config.toml
n_kv_head = 8
head_dim = 64
activation = "tanh_gelu"
tie_embeddings = true
init_std_qkv = 0.0225
lr = 0.0147
decay_fraction = 0.52
batch_tokens = 131072
doc_mask = true
MLP neurons of a small language model. Each row is named by its layer, matrix (up: input weights) and neuron, and shows model dimensions 80-271. Each number is 500 + 50 x the weight over its row's rms, rounded and kept within 0 to 999. Numbers have three digits each.
After each neuron's rows, "fires after" lists the tokens most often just before its 100 highest values on Wikipedia text that the model never trained on.

L3.up1274:450565502551533506415500411490410486487457488442486519536586473557482473510503442582560546484466416475537548557502489511486479431533475548554454465440467517548596540415476489479550580529542473552509479437568461433464489530521522435551510549517541469488511510463507511584528531447441576443528482417517486524486462512494595567460546536495460304432524532511564476578442586497553539419421563413505557475520438486502488423467521588520529424343441580489477449455495602591528461453534546477520475414442499473481517420459486341490519549551523531445509504482455530467545463509486563562
fires after: " |", "|", " ", ";", ":"

L3.up112:470473520521511424511514523481579495512460459490522506565536467527479448477478451533533454543575486451492399549473538431495587535501557506513568404606481435565532483455502499393469459550525518517448556510485597471469582409419520530502541587552481448523566419498519502383587478507526509490376575471524529540571524502518443507463559567537492482542482502521581546483557580542474554501517440524544529537476512524536504466460487517531426524539549567570520439515518546463591521536505466535459580458583477559511537448449539435505611516472494482496455541529498466453507488544534579515
fires after: "\n", "W", " —", ";", "-"

L3.up715:479468511527572553429472540483408599514541419465503482444418414451458628557483472551559487489501517529403540488459544516583436526392540492465558421480483472536504617563498500534396487472581411530576495420448497532459506432481437478442527494573518480460596526455470448453539449539449546553527463509521539443583461529476481478598523451593529524516511559625525469556482441376591504523543527481545404530462426482535528485508509467482529522517501566546450515542520519482498461378400590516507448509497455453532520526553494452495556540481475519537496543501575603493514427545489454523
fires after: " which", " that", " it", " what", " they", " who"

L3.up74:443482480486486585534457572496499466545513475397467452469560508499495453474581503479552414560474418583515547533460512454489528531550540458405391531512593440554503503563518470574481492467375487579565465511517541510430472548548466496496446684596455505438503504507586538485446533557440449557506402523520468523480548426457576463564534431501525444431591515537418506534506443548480469498481489498483475467474531478516492484488537479506500527481459486445549388427536415446497481516506541545468596548457565463487529506471617527522475490426464535486461538476510467500437470524537510511
fires after: "|", " –", " 2010", " p", " medal", " third"

L3.up1640:501541502535413470524526612508470541518562543497527455540552552544515589523440609542415553515491484463512547447557614554385600471579589452450487497602549487498501520611474566488479482501394498496567508499440504565478545462412537482557534506485539549446510522503497504616509539516362431539436510569479433513433567457557641591569456535417593514491449435479479463581516433505555507374451481489556537559463542629444477463486444544511456578448549389572574537382480536499424474461527456503529510466501469544517577541509509502482503515511578480529432517438592465488379439485425579459
fires after: "-"

L3.up1331:524444477517502506467497484404554697462547404487507459470467519452451443504425484660569456432506535417469531578499527481581457426520506396479425513474527543547524535532610507541486454506437495603474461523517452488510498516435484575564472500604465503582542562443440507461418490425565445443457442509543440482526549610530517510546516479509493511519491545471526447486501494501525516527435454511420531521463552538411504535453565519524556460529458417489477526454501521515574464476528526395606488528525558500503401425443477456548461436474542510434552537538439511592641499554527546504
fires after: " and", ",", " that", " |"

L3.up2046:567385442492575490516603500513462475502472582503559639498463526469517501468488504522517474515499536470583431416419514410476482534476561480563493534514485447586552434542516425467383530476554468476464493580509545428599474459568535473412507487555511449506404551467437452514486499531413506564539597428473573489540566491549497492565550497503468455547561545505549436512505463518544518623473502477474421512528494434389454595541543539451552492501485612497519613485528553465594503448544433422535567629527561475576528542478494531578419500506498491511481519491549550543484483505461553551
fires after: " |"

L3.up1364:497490504571403496434471514509452514543552443472543557486517491505475444479545643453522451615488563500553550631371505555504475645472598580479541565380485517506567508467582431518467418541491466537498497650549438601546571485496496460486496567534532520540477535481522510488448556474563527553440449571490483516499485563599655454518449539474454492460499525328526442492592455484550511503487507539379420559529489570477506481599520461487438546515509496537540488527501466543438501508515500446405509461537537472507504540473478504505430545557502474547516475512470587482529577527487408506
fires after: " |", ":"